Weights of a small GPT-style language model, trained from scratch on English Wikipedia: 8192 steps.
MLP neurons of a small language model. Each row is named by its layer, matrix (gate and up: input weights; down: output weights) and neuron, and shows model dimensions 96-223. Each number is 128 + 32 x the weight over its row's rms, rounded and kept within 0 to 255. A neuron's up and down rows have the sign that makes its largest values positive.
After each neuron's rows, "fires on" lists the tokens most often at its 100 highest values on Wikipedia text that the model never trained on.

L9.gate79 [154 147 156 172 174 118 119 173 115 162 107 199 123 133 125 130 137 109 193  80 179 156 142 141 113 116 169 145  92 157 137 121  53 114  99 102 196 175 153 135  72 136 129 126 127 126 138  92 172  76 120 193 129 144 161 152 117 156 142  98 119 138 157 161 153 111 169 109 132 139 120 217 159 103 138 212 130 158  87 104  89 155 122 133 122 105  78 117 174  94 100 129 143  76 123 129 134 165  88 163 178 170  62  74  93 158  81 148 167 156 142  76 145  80 157 103 103 153  62 131 122 198  98 121  78  71 156 142]
L9.up79 [113 140 126  96 106 182 153 120 142 138 132 105 100 104 163 107 101 150 163 147 181 139 152 150  85  72 116  76  90 183 115 104 139 110  64 106 159 111 138 123  63 163  41 170 131 123 118 118 188 155 147  95 170 193 119 125  98 132 209 147 104 142 138 123 134 165 122 157 113 201  54 115 119 131 146 121 122 134 133  89  95  73  74 159 122  76 136  83 149 121 154 138 162 104 109 133 110 104  98 168 105 132 194  85 156 116 122 111 141 166 105  98  97 107 157 153 110  53 134 162 203  93 128 197 143  77 111 120]
L9.down79 [116  49 133 107 144 107 131  85 122 111 102  91 171  86 140 129 129 129 118 142  87 188 138 138 109 133 171 143 138 145 100 142 142 146 157 118 135  83 203 134  74 140 114 113 184 102 155 134 165 158 108 152 109  87 134 119 118 102 132  70 199 101 151 169 136 109 102 111 127  85 155 146  89 128 139 152  82  77 105 143 192 104  80 152 110 160 137 120 148  51 184 106  97 102 151 117  22 155  98 139 135 132 129  95 107  48  84 134 113 168 133 151 123 106 167 190  84 151 103 138  87 146 130  95 104 186 121 121]
fires on: "the ", "v", "otes ", "et", "in", "Japan"

L8.gate303 [ 82  83 100 105 129 136 185 145 147 113 155 136 111  97 100 166 115 152 125 185 201 134 135 134  88 189  67 103  88 152 106 186 137  62 123 162 156 162 161  57 124 123 130 150 133 134 145 131 133  77 124 137 170 145 162 106  71 168 133 144 129 106 121 107 103 115  89 180  97 133 101 150 145 171 151 133  84 138 134 162  75 101 164 101 142 158 139 149 110 111 116 134  90 117 120  91 143 134 128 128 104 110 159 172 171 181  84  85 150 139 164 105 140  66 166 131  79 156 148 105 160 147 183 127  89 138  78 126]
L8.up303 [ 74  58  98  95  73 157 150 133 160 122 149 143 130 139 107 130 137 151 102 201 177  87 177 105 111 143 101 130  89 154 106 146 118  98  95 171 174 150 175  66 167  79 135 133 110 139 144 143 146 135 142 103 170 172 133  91  67 161 118 150 153 117  87 113 149 102  72 137  74 146 115 147 135 135 105 128 117 147 142 131  77 119 156 139 109 132 159 141 127 142 142 130  60 118 139 136 171 126 157 117 127  91 142 172 149 161  99  64 142 157 167  90 134  68 160 158  81 135 133  94 142 134 158 134  81 109  70 103]
L8.down303 [184 184 131 178 151 133 162  94 114 149 101  91 127 150 128 128 159  87 184  95 126 151 117 126 104 139 181 118 115  91 126 150 117 205 127 161 133 128 125 145 112 128 116  96 185 164  80 140  98 118 139 149 133 184 122  80 155 113 157  99 116 119 147 140 140 136 114 104 152 135 149 123 107 128 105 152 154 127 143  22 154 108 119 113 120  71   0  81 140 119 160 114 151 138  55 132 115 150 148 138 132  95 111 120 117 148 154 134 109 148 129 131 144 148  94 120 133 121 142 158 120 132 120 194 145 155 154 103]
fires on: "\n\n", "\n", "== ", "==", "a ", "| "

L3.gate203 [121 119 107 111 131 127  95 131 119 124 135 148 125 150 130 145 113 154  69 195 121 141 134 142  32 152 147 107  94 113 116 131 117 121 149  67 127 107 137  89 131 110  99 105 168 167 165 113 191 116 154 131 180  58 103 113 151 110 137 133  86 175  99  38 146 139 155 133 153 172 121 157  75 179 108 111  61 117 106 147  77  69 172 106 211 205 175 114 123  73 150 205  73 136 150  81 139  95  77 134 111 205 128 151 118 178 153 142 163 148 127 155 121 157 152 142  95 156 129 115 133 141 106 156 137  96 112 116]
L3.up203 [163  90 161  96 122 123 112 113  95 152 163 120 140 152 141 150  94 127  90  83  73 147 161  78 133 152 133 142  83 175 118 148 144 105 183 101 121 143 117  97 156 135 175  67 119 138 137 109 160 109 108 196 146 153  93 168  93 111  70 168 123 114 167 122 131  89 144 118 123 167 124 146 114 131 201 124 121 135  99 113  78 108 127 153 156 127 103  97 123  42 154 142  88 105 155 139 117  87 142  97 173 160 154 144  35 211 126 213 116 124 119 169 146  91 177  62 177 136 148 120 103 175 152 141 163 108 127  76]
L3.down203 [109 128 115  88 122  95 107 117 126 123 125 118 152 150 112  98 120 128  95 139 131  95 120 140 124 216 119 202 175  86  99 148 128 145 133 187  87 143 141 114 153  69 128  76 125 134  84 102 117 142 149 109 108 108 139 155 198 165 126 189 123 122 127 116 127 234 137 160 126  96 209 192 144 178 155 140 120 151  90 163 142  84 141  90 196 149 159 156  85 157 127 186 125  87 138 120 160 133  67 141 145 145 148 171 152 172 177 178 103 126 117  87  67 103 152 130 161 147 144  99 148 151  62 167 156  95 156  48]
fires on: "a ", "This ", "an ", "The ", "American ", "L "

L3.gate65 [168 115  92 161 105 142  95 159 107 170  97 129 105 112  93  78 131 156 136 149 125  99 102 159 117 115 105  99  87 113 135 142  95 128 143  74 153 120 206 131 123 149 123 111 128 137 194  42 153 161  89 118 155 138 111 143 116 207 177 200 144 107 130  71 151 146 172 158 120 154 150 133 133 120 119 126 173 173 124 137 141 143 136 147 112 158  66 132 131 111 161 141 136 115 118 162 160  95 164 190 147 138 123 144  97 170 171 187 175 153 121 146 152 120 187 129 133 150 142 125 128 156  59 156  95  77 145 120]
L3.up65 [199 109  98 128 151 198 128 169 141 123 144 126 110 126 166 118 171 139 147 170 146  67 114 163 123 132 111 117 168 124 175 136 144 109 139 101 106 116 176 143 103  84 123 105 152 116 163 110 175 194  62  82 119 156 118 178 154 109 150 194  69 125 103  61 136 205 124  93 148 142 138  89 106 130 113  96 174 193 157 125  96 110 130 149 109 169  81 114 118 150 146 106 132  77 114 174 147 138 151 187 102 155 145 226 141 140 166 115 116 134  85 109 155 135 172 191 208 146 145 140 137 116  80 107 161 122 143 166]
L3.down65 [ 68 109 160 148 163 130 116 100 114 109 112 143  85 142 145 144 134  96 143  68  87  82 147 108 152 148 132 168 100  99  72  95 161  99 101 125 119 109  96 146 110  68  90 183 153 112 152 149 105 138 136 177 101  72 141 124 156 117 105  49 147 121  90 130 108 114  89 147 120 138 152 122 146 125 144 135 153 193 180 164 156  97 125 141 136 111 155 111 164  99 115  94  46 155 164 132 164 135 152 162 134 127 170 129 175 116 110 158  97 189 158 147 135 136 109 144  95  97 130 152 140 168 147 121  97 138 133 163]
fires on: "ic", "om", "v", "am", "in", "sy"

L5.gate374 [120 114 141 173 106 112  79 122 126  93 174 104 111 150 129 133  99 146 119 149 124 172 156 127 163 132  71  83  41 116 116 128 170 143  88 107 132 196 134 136 118 104 139 143 100 133 136 180 122 174 172 115 160 146 127  91 201  76 167 110 131 136 138  94 158 122  96  96 112 103 103 141 136  91 128 163 144  95  90 125  97 169 114 139 112 216 219 210 186 116  97  77 143 157 154 177 122 115 123 149 153 157  39 129 138  91  83 115 146  99 114 153 159  88 135 123 170 141 103 153 182 120 161 152 158 154 122 151]
L5.up374 [133 133 114 132  77 137  95 126 160 116 175 111 148 228 138 103 119 152 102 151 115 141 146 128  73  92  58 148 104 107  87 155 187 180  95 130 164 172 118 119 102  56  99 123  93 115 189  96 100 169 136 146 128 124 136 105 142  93 169 150 127 136 140  84  92 136 138 150  71 137 173 165 124 115 134 165 163  91  70 112  60  90 151 111  90 137 148 115 160 151  61  97 157 106 168 181 121 167 144 166  66 125  83 133 148  88  97  87  59 117 157 106 114  99 131 195 147 136  99 141 227 125 165 158  85 165 117 122]
L5.down374 [150 200 149 151  99 136 162 121 125 117 142 199 140 118  94 167  67 150  61 138  93 129 160  95 133 166 109 119 154 108 187 114 124 122 139  90 131 115 119 124 154 158 116 165 128 161 142 121 155 166 114 153 129  99 118 109 153 122  77  60 150 148 151 117 150 123 182 103 158 100 151 103 148  98 122 141 126 152 150 141 190 145 107 169 171 132 106 182 158  78  82 136 130  66 114  83 159 184 145 117  88 105 177  80 172 151 129 152 120 165 149 164 192  95  53 120 106 104 135 126 146  86 145 123 121  88 129 112]
fires on: "(", "===", "| ", "\n\n", "=== "

L10.gate271 [ 76 115 113 148 126 131 140 142 136 118 149 121 119 122 144 190 151  82  89 106  81 116  99 148  99 138 123 138 118 113 128 147 118 118 138 144 189  59 119  81 150 108 102 110 107 135 183 150 160  99 126  66  62 142 154 167  91  75 140  82 114 124  86  82 148 184 146 121 134  78  96 114 108 158 152 150 154  86 100 150 158 100 138 124 113 168 123 159 143 125 114 141 137 159 159 140 152 151  57 186 107 163 168 123  76 146 103 120 129 180 120 134 149  52 111 100 142 150  67  86 114 121 117 100 131 142 194 163]
L10.up271 [127 198  93 148  89 135 112 143 131  58 133  77 104 174 128 147  96  56 120  96 132 159 134 115 112 163  79  96 114 128 140 148 145  91 168 116 132 104 133 110  72 179 112 113 118 155 162 130 133 234 120 183  88 139 144 143 147  70 141 128  56 148 159 105 110  71  97  75 118 126 142 152 131  99  57 105 120  80  95  72 130 108 121 161  90 141 153 139 113  87 138 149 150 116 100 109 143  90 133 118 152 133 110 172 132 156  94 143 171 157  78 164  87 129 147 142 144 158 179 186 139 140 173 109 132 101  80 114]
L10.down271 [121 102 146  67 140 120 171 156 127 139 150 143 211 126 135 114 116 147 105 127  84 132 134 106 146 166 143 151 140 150 104 157 130 148 180 148 155 134 134 106 109  89 153 188  75  92 110 179 152 136 153 159  88 165  92 158 100  87 120 136 116 165 127  62 173 115 151  81 167  98  46  66 119  99 119 159 117 170 132 147 140  98 133 161 161 159 111 219 174 161 128 168  78 122 137 149 133 127  89 124 103 158  93 149  89 132 142  99  90 132 135 163 103 120 145 140 112 149  68 120  78  78 111  98 148 111 165 111]
fires on: ", ", "; ", ". ", "—", "-", "with "

L8.gate301 [128 168 130  55 122 121 124 183 126 105 150 110 149 114 152 117 152 158 129  98 148 137  99 148 121 141 115  69  70 102 103 162  88  78 200  52 155 106 131 102 123 172 100 107 115  90  98 129 149  68 141 140 116 154 138 164 118 112 132  99 102  92 178 144 148 130 111 135 199 127  93 106 141  84  98 119  92 146  93 126 138 147 142 181 139 113 159 147  81 122 105 102  91 161 116 103  97  99  89  64 157 152 130 101 127 148 122 120 139  88 135 126 119 109 126 152 174 155 113 114 135 156 120 129 133 118 109 139]
L8.up301 [181 193 109  88 131 120 150 155  94 145 181 119  83 181 137 139 110 111 137  95 121 117  99 165  74 174 110 119 100 149  79 154 154  56 177 166 159  83 143 133  87  91 142 121 179 101 105 122 116 154 115 135 158 147 118  95 148 115 143 127 131 161 164 139 135 146  95 139 179  98  56 108 160 146 147 167 123  93  90 160  96 176 105 197 114  77 162 143 101  61  98 115 182 137 123 117 158 169 126 119 136 150 139 137 165 141 120 105 188 153 186 133 129  93 195 174 117 176  91  71 136 131 120 173  50 112 137 125]
L8.down301 [156 130 108 107 148  98 162  67 132 116  93 143 146 177  99  96 182  60 187 143 154 129 165 118 163  85 167 138 131 146 141 136 113 136 151 104 203 151 142 121 125 152 131  79 133 137 131  79 105 154 140 142 200 107 144 155 108 108 114 127 189 131 127 156  97 129  88 130 126 109 178 103 126 139 148 160 151 132  79  65 138  70  92 157 130  90  51  76 164 167 164 111 148 108 138  92 118 156 178 132 113 124 159 135  79 128 141 177 118 110  86 133 139 112  98 173 149 129 144 202  98 118  96 133 123  78 146 100]
fires on: "ese ", "American ", "his ", "an", ", ", "English "

L9.gate249 [ 92 135 148  95  78  83 110 130 132 121 116 141 134 175 124 121 144 112 166 137 129 139 188 134 135 154 139 127  99 199  95 121 128 116 159  93 117 116 116 130 116 188 107 122 106 149 145 162 141  90  96 190 135 148 149 124 142 103 102 121 100 124 121  83 142 166 144 160 132 109 107 123 133 107 127 153 197 150 119  70 183 216  78 113 114 159 158 136 104  76  98  91 218 208 126 105 178 123  92 136 139 133  91 150 141 111  56 114  97  94  67 123  87 116 181 121 102  90  83 119 115 181  75 184 190 153 127 150]
L9.up249 [160 103 112 136  92  93 134 162 123 139 148 130 121 155 131  78 158 162  75 123  94 162 134 119 178 121 128 112  83 201  50 105 111 130 185 139 156 152  96 151 108 133 131 122 138 139 117 158 167  91 170 148 169 175 123 142 132  95 105  86 101 181 123  83 176 154 113 104 113 149  94 125 122  72 177 168 159 137 127 133 160 187  37 177 112 197 105 124  89  99 121 104 115 173 142 131 142 105  98 135 164 130  92 122 133 109 105  90 130 140  94 117  39 118 133  89 132 190  97  85 125 113 120 121  95 158 126  86]
L9.down249 [189 168 121 153 133 149  91 117 126 155 112 121 139  79 163 153 123  78 123 144 132 144  93 100 113 155 102 128 118  85 165 133 124  73  54 127 181  78 120  88  92 127 139  73 146 149  98 115 128 106 101 115 158 146 122 145 125 130 181 157 180  98 138 165 119  91 174 141  94  88 130 135 102 175 128 161 106 130 117 109 103 125 149  72 174  88  50  54  99 153 170 122 134  83 128 131 163 136 197  86 152  87 175 109 122  92 161 153 143 150 153 158 180 147 139  91 175  65 193 134  91 184 189 122 155 100 139 158]
fires on: "American ", "ian ", "ese ", "English ", "ish ", "French "

L5.gate106 [157 156 122 148  84 150  76 127  58 160 111  94 147 138 101 102 127 119 132 122 105 154 106 157 152 146 141 117 151 167 163 166 124 157 140 147 152 151 127 142 148 127 110 121 177 144  75 185 137 129 168 102  83  74 147 153 100 136 166 123 118 129 123  92 183 152 125 177 126 111  66 121 161 150 184 141 119 147  63 152 133 184 171 150 127 195 205 138 106 178 135  86 175 155  73 115 158  42 105 135 112 139  79 117 134 116 172  76 154 141 120 133  95 194  82 127 100 149  91 104  89  90 124 117  97 112  86 147]
L5.up106 [ 79  94 134  66 132 130 155 153 149 136 117 158 141 101 163  90 123 155 131 112 167  77 116 122 116 121 118 162 143  74 104 144 115 161 145  69 145 151 126 130  81 136  65  98  96 137 165 118 113 107 156 131 155  98 159 141 125 115 122 178 141 126  73 115 129 129 159 123 172 113  95 118 151 117  37  92 106 117  81  90  87 166 119 160  95 185 167 148 127 135 138 168 102  95  97 163 116  91 110 194 138 136  99 151 106 139 217 137 118 112 117  85  23  61 128 165 139 139 185 135 100 106 112 178 124 130 173 100]
L5.down106 [139 130 167 156  85  69  98  99 162 118 142  97 109 142 145 194 159 135 179  86 107 100 146 133  80 130  94 119 146  92 150 138  96 172 133 201 163 107 180 163 171 128 170  42 143 145 104  41 121 127 182 137 162 162 123 146  67 141 113 169 150 164  77  99 144 137 122 130 124 153 112 123 102 107 129 130 155  92 113 127 110 173 101  75 158 184 127  95 183 123 123  84 112  80 157 117 186 129  88 146 102 171 117 162 108 124 131 133 104 130 145 110 139 157 134  46 179 157  89 107 155 129 114 126  91 146 102  78]
fires on: "), ", "\n\n", "a ", "-", "an ", "("

L8.gate251 [131 139  79 134 149 164  92 182 132 172  90  91  84 108 150 122 162 137 124 164 125 159  56  80  80 112 181 103 117 119 119 154 131 136 111 127 152  17 110 161 125 156 103 102 192  94 149 182 119 106 124 130 115 180 147 132 156  98 143 118  85  99 164 103 129 187 167 117 107  73 116 115 135 110 141 159 136 109  92  58 112 134 196  85 153 124 183 193 153 136 125 101 100  87 148  63 156 139 131 104 136 194 112 168  97 145 145 143 200 164 177 174 186 137 121  93 121 176 171 146 176 142 141 108 123 129 144 129]
L8.up251 [114  98 151  86  83 172  85  58 181 109 170 118 145 168 150 155 121  54 169  52  74 115 150 115 149 112 144 129  84 139 133 188 112  99 124 127 147 144 146 107 123 115 153  26  97  84 180 114 139 150 188  97  87 109 102  97  26 146 135  36 116  94 147 125  61  88 114 139  89 136 178  91 172 157 141 120 140  92 139 131 130 119 148 148 120 133 123 118 100 164 122 164 152 146 113  97 129 133 118 102 124 139 131  74 146 103 105 129 128 108 116 111  74  96  97 173  81 139 119 113 168 122 178 150 116  78 152 117]
L8.down251 [103 172 114 159 191 122 185 118 127  79 147 159 151  75 101 137 117 159  67 140 139 149 131 109 146 157 111 158  86 121 123  70 123 154 100  90 118 145  93  69 126 104 107 132 101 119 117  91 127 114  90 169 103 146 101 147 145 132 153 128 243 155 157 156 184 107  84 140 167 101  63 119  95 143 120 149 137 164 106 124 108  99 111 127 139 133 161  99 143 110 134  33  96  90 147 125 138 194 153 146 133 168 152 123 137 128 142 112 119 138  72 209 106 185 133 105 107 114 141 153 119  79 150  71  86 102 149 174]
fires on: ". ", "\n\n", "). "

L5.gate456 [175 128  88 129 139 120 146 113  70 129  83 115 151 102  59 123 113 165 107 124 115 118 145 115 107 202 175 122 149 114 146 153 131 120 153 130 137 127 191 147 152 133 210 184 136 116 105 190 116  87 182 117 165 120 132 130 139 127  98 123 131 154 140  88 168 177 122 129 102  91 136 158 171 119 139 201  69  79 186  70 190 165  97 121 160 161 184 140 114 130 149 122 122 145 127 134 152  50 155  77 124 113  83 161 121 126  61 139 160 104 120 151 106 141 115 122 121 184  83  82 141 158 129 123 126 116 148 115]
L5.up456 [163 144  90 119 164 122 121 117 137 154  35 130 137  85 136 129 126 145  72 111 112 133 108 109  86 202 173 123 118  83 157  90 162 108 139 152 130 111 164 113 163  76 159 127 153 160  89 155 116   8 119 178 164 152  85 124  96 135 151 110 135 157 125 114 123 159 148 126 154 142 122 167 126 130 121 136  97 112 197 175 130 212  66 102 174 150 213 146  34 142 118  94 105 132 115 149 206 105  89  94 198 131  72 180 141 124 102 181 135  76  69 128 113 123 203 129  87 101 132 144 159 120 111  87 149  96 123 117]
L5.down456 [104 207 164 132 145 111 171 153  96 142 117 209 173 122 139 107 136 150 151  93 162 140 126 110 149 120 111 106 179 137 129 140  39 128 130 120 136 114 132 187 181  92 142 130 119  88 122 104 119 129 148 122  78 150 129 160 128 123 151 121 126 105 132 122 170 123  59 111  99 128 109  87 132  79 109 113 104 158 101 146 139  87  88 153 108 119 117  76 205 133 107 184  29 118  97 155 132 106  98 140 128 162 145 177 156 128 127 137 132 116 151 136 123 146 154 125 103 117 120 115  85  72  95 101 132 139 131 193]
fires on: ". ", "in ", "is ", "d ", "ed ", "at "

L6.gate137 [160 129 160 125 140 144 134 106 128 154 147 169  75 122 119 151 117  95 126 152  74 117 151 146 134 164 175 106 143 138 117 142 140 140 166 146  86 140 114  95 123  94  79 156 145 142 140 165 187  93 137 135 104 158 134  92 114 141 140 112 154  84 184 152 128 158 144 141 154  57  98 106 143 136 110 107  35  98  95 139 128 179 105 125 158 202 153 126 136 147 129 136  90 182 177 114 124 123 162 174 123 186  98 114 115 109 106 110 114 153  76 100 173 117  89 113  80 147 126  80 134 133 125 118 118 170 141  98]
L6.up137 [160  95 112 116 145 103 110 117  93 219 118 141 143 136 133  41 138 103  82 104 145 150 127 128 127 163 132 129 124 149 142  90 139 173 149  95 139 164 125 126 172 146  91 125 149 140 108 164  94 148 150 136 161 105 109  92 103 119 169  86 129 103  80 115 165  68 110 210  88 133  89 127 122  66  63 102  74 114 111 112  97 187 134  88 142 155 159  96 182 151 153 181  87  92 158 148 161  55 152 111 112 150  94 126  65 111 182 123 137  93 114 147 126 127 134 136  93 130 122  98 124 151  92 179 155 151 109 114]
L6.down137 [134 130 166 162 145 138  92 125 131 148 180 154  82 173 113  97 182 106 169  91 145 135 131  79 157 141  98 206 165  98 132 159 193 121 109 250 117  44 162 149 130  98 111 138 105  75  93 102 143 107 136 139 185  78 114 158 132 158 128 159  37 161  94 146 109 185 159  95  94 208 134 141  96 131 119 151  77 112 149 101  99 128 103  83 145 115 178 140 117 142  89 135 145 113 136  81 159 137 143 130  87 112 100 192 117 149 104 141 114 141 129 113 103 150 117 128 122  90 122 103 158 150 127 158 164  91 107  90]
fires on: "a ", "), ", "an ", "American ", "\n\n"

L9.gate77 [125 187 177 168 141 181 172  74 154 133 138  92 122 107 146 133 126 116 145 126 159 165 120 130 127 187  45 108 164 116 112 106 112  79  83 163 129 162 160 134 130 138 124 162 181 165 146 124 101 119 149 175 157  95 164 170 141 108 116  56  98  73 121 180 109 117 145 158 108 175 151 100 129 191 100 128  98  77 149 102  81 150 174 157 199 150  61 172 140 130  65 107 144 128 114 139 102  98 100 141 122 117  98 149 150 173 130 119 150 114 154 116  97  94 157 146  88 125 109 132 143 122 125  84 127 134  83 167]
L9.up77 [131 183 159 160 158 191 175  79 152 160 115 131 117 125 123 112 183  94 163 143 158 150 134 117 134 133  80 144 112 171 114 108 147  86  56 148 181  98 138  84 115 167 142 175 143 179 169  78 119 142 181  81 124 107 168 132 160 118 157 111 126  85 138 152  83 156 129 175 109 197 144  92  99 148  98 129 149  81 126 131 116 160 118 160 184 119  65 165 132 100  76 100 152  97 118 135 165 131 125 110 128 122 118 155 105 171 152  86 195 141 157 110 102 131 165 167 105 117 147 126 149 114 138 150 107  59 103 127]
L9.down77 [178 109 102  81 122  77  39 145 114  77 139 120 126 149 154 148 140 135 163 125  98  75 131 109 197 100 149 115 112 136 153  81 106 126 150  89 142 181  92 160 147 125 161 145 165 143 173 201 129 107 114 144 115 125 116 121 126 140 102  90 163 124 203 124 146 124 135 150 140 179 174 146 128 116 100 118 132 141 105  81 165  68 140 122  97 145 148 150 133 196 112 124 140 134 131 123 133 157 165 107 145 113 142 166 127  86  85 106  90  75 117 142 127 135 106 134  96  98 127 140  99 116 112 142 151 166 178 137]
fires on: "\n", ", ", "\n\n", "ed ", "1"

L5.gate22 [ 93 206  92 127 157 158 194 133  67 127 136 106  68 149  90 113 107 136 116 153  75 111 147 123  82 141 135 122  99  75 132 108 108 103  92 121 138 113 109 109 129 146 174  96 155  96 128  90 182  97 108 140 107 157 123 186 195 143 113  95 167 120 130 150 144 124 119 146 150 116 106 145 142 105  96 199  60 117 107 115 134 174 173 116 123  80 158 130  93 135 116 181 143 108 127 115 146 137 127  38 112 129 141 125 114 120  69 145 129  74 159 209  91 134  62 164 168 165 156 177 117 167 133 125 140 152 158 128]
L5.up22 [101 117 156 119 177 182 185 147 157 116  85 156 151 110 177 130 147 177 115 143  44 112 104 107 137 134 137 146 100 117 162  86 146 107 162 129 136  67 133 145 167 147 145  72 145 108  63 156 142 112 166 154 113 146 118 165 147 103 128 120  73 137 108  85  89  86 162 133  97 193  84 160 134 103 165 134 138  99  95 161 109 110 112 123 108  52 189 149  89 134 147 117 124 103  92 103 149 109 153  66 134 120 124 150 107  98 125 105 164  67 178 108 111 108  91 142 195 129 197  52 155 148 171  96 131 130 136 119]
L5.down22 [101 106 141  46 105 153  61 149 158 129 147 155 111 123 110 156 109 110 144 110 155 151 126 134 141 151  90 133 136 167 152 155  77 176 142 135 102 134 153 153 127  90 119 167 128 156 158 127  87 139 153  75 133  94 146  90 124 107 138 129 139 107 156 115 150 120 102  98 105 144 171 134  84 168 166 120 108 155 113 129 144 146 141 101 131 126 105  97  49 149 145 130 118 146 119 138 110 135 115 109 150 130  65 135 144 128 119 116 192 188 104  46 179 185 141 126 119 102 169 178  94  93  71 180  90 180 164 184]
fires on: ". ", "int", "a ", "es ", "is "

L8.gate27 [171 123 177 127 185 105 117  92 105 136 101 129  71 118  82 106 176 102 133 114 110 147 115 166 125 131  88 104 133 138 156 146  76 120 152  84 130 105  62 132 123 111 129  84 170 109  90 100 146 124 122  98 181 141 169 143 110 106 160 163 199 131 156 125 112  50 129  81  97  71  55 160 134 135 143 139 143 140 124 115 112 124  64  84 151 192 190 122  62  68 164 131 105 118 154  87  98 113 149  85 163  74 150  94  92 193 146 159 118 103 138 169 150 157 126 128  85 115 116 139 145 131  75 170 150 158 116  98]
L8.up27 [145 181 160 173 166  75 117 134 187 146 130 133 102  76 137 177 154 119 132 128  69 106 206 125 101 112 159 161 128 156 151 142  91 110 111 140 117 103 150 150 152 118 120  74 125 164 116 175 170 157 144 164 159 228 136 129  94  95 190 122 129 152 128 157 129 161 101 154  85 143 189  96 133 146 175 163  75 101 141 128 168  92 152 148 148  65 113 146 120 143 120 174 174 131 104  44 143 136 140 155 182 105 141 126 136 121 102 164 141 120 111 110  90 116 110 137 148 122  86 100 190 170 155 110 159 141 186 199]
L8.down27 [103 147 123 120 165 104 122 150 156 111 155 135 100 171 149  87 145 164 123 108 118  65  87 162 119 137 133 152 115  97 131 142 176 194 195 127  83 153 149 141 149 136 133 223 132 168 127 125  95 123 132 102 120 127  93 152 125 100 139 160  98 137 131  36 124 192 104 183  23 128  90 144 137 128 139 169 137 133 127 140 124 143  68  44 149 155  96  86  91 168 160 107  98 144 201 138 134 119 108 139 182 146 112  93 113  86 157 102 150 115 106 104 177 125 143 111 127 143 163 106 104 108 167 143 146 168  88 161]
fires on: "on", "ire", "er", "==", "em", "y "

L9.gate380 [ 93 162 132 139 156  63 142  92 177 112 107  55  51  42 132 101 145  99 136 122 148 155 149  87  58  74 140 118 195 155 124 172 122 141 124 165 152  66 143 162 133 104 111  96 134 154 124 158  74 148 141 160 142 176 108  56 106 140 201 139 105 130  98 132 166 127 161 138 136  69  76 109  95 162 113 150 121 142 141 144 149 131 130 163 115  92  90 153 131 104 178 180 138 103  96 146 117 131 104 151 161  98 172 113 140 162 180  41 183 103 150 193 139  97  98 110 182 119 140 160  99 126  93 150 125 116 160 115]
L9.up380 [121 172 135 143 136 106 146  69 125 170 147 148 147 165 130 106 129 144 126 122 109 163 130 107 124 133 153 153 182 173 125 155 144 137 115 130  71 108  85 172 134 133  96  94 184 138 131 138  83 163 131 222  88 150  98 106 124 130 114 137  98 176 171 137 140 109 215 192 111 132 137 119  78 180 141 117 123 152 147 139 113 133  91 123  81 137 142 154 183 152 190 108 130  71  86  80 111  97 125  96 126  92 187 125 111 152 141 114 133 131  95 163 131  98 110 101  95 109 138 153 102 135 107 137 145 157 144 134]
L9.down380 [211  79 116 150 107 138  57 121 131 122 140 110 146 159 116 132 160  98 163 164 127 135 151 115 202 111 156 140 135 165 127  59 114 154 133 130 148 169 145 154 114 116 132 119 112 136 142 170 156 119 117  39 137  89 104 145 110 128 113 127 122 125 162 128 124 145  59  82 132 124 130 122 144  98 105 125 131  84  92 110 136 104 141 144 127  87  89 117 114 170 105 162 118 118 135 123 118 153 144 144  95 148  95 132 112 115 123  88  50 120 109 138 117 147 107 127 130 106 120 133 124 121 113 122 109 119 138  81]
fires on: "\n\n", "\n"

L9.gate411 [ 89  78 181 169 126 137 153 118 211  95  68 166 125 115 116 112 169 172 123 143 154  98 163 114  88  59  89 132 138 103  46 105 113  81 177 116 212 113  69 108  87 110  89  84 112 136 135 108 129 152  75 135  98 169  82 104 173 155 150 101  90  80 151  99 107 119 137 174 145 141 103 117  92 117 100 122 116 143 171 171  99  81 125 139 138 143  85  67 158 123 108 198  93 110  96 126 161 126 173 157 111 157 113 148  64 155 109 130 144 132 136 123 114  76 139 160 107  92 156 142 104  50 145 159 148 138 117 166]
L9.up411 [134 141 163 142 149 110 180 147 196 144  84 133 159 106  80 172 173 109 107 198 183 143 144 124  90 103  20 134 185 100  58 119  82  74  68 161 166 100 114 122  80 116  92  64 128 131 128 103 126 176 108 142 139 196 139 120 127 156 144 107 107 112 178 109  94 144  72 188 135 172 120 123 109 127 123 127 116 101 141 165  97 121  94 133 138 117 117  99  88 123 143 193  81  94  89 172 160 111 115 120 174 121 147 185 138 213 153  84  67  86 134 116  65  86 109 166  95 108 136 146 113  92 110 169 171 154  43  87]
L9.down411 [228 119 127 146 148 122   4 115 100 121 121 120 150 163 144 122 129  94 186  83 116 108 111 107 211 144 255 135 108 146 130 136 127 188 141 113 101 162 112 132 147 103 161 127 196 131 139 183 115  93 145 117 116  89 111 130 131 129 138  99 142 156 158 129 137 131 144 104 131 123 120 144 119 138  89 151 143 139 130  99 173 145 144 113 112 140 111 139 140 143 164  92 148 151 123 129 122 166 110 141 137 150 159 108 153 123 139 173 128 115 146 129 146 115 128 143 136 116  90 139 103 125 125 146 134 124 161 113]
fires on: "\n", "| ", "\n\n", "January ", "198"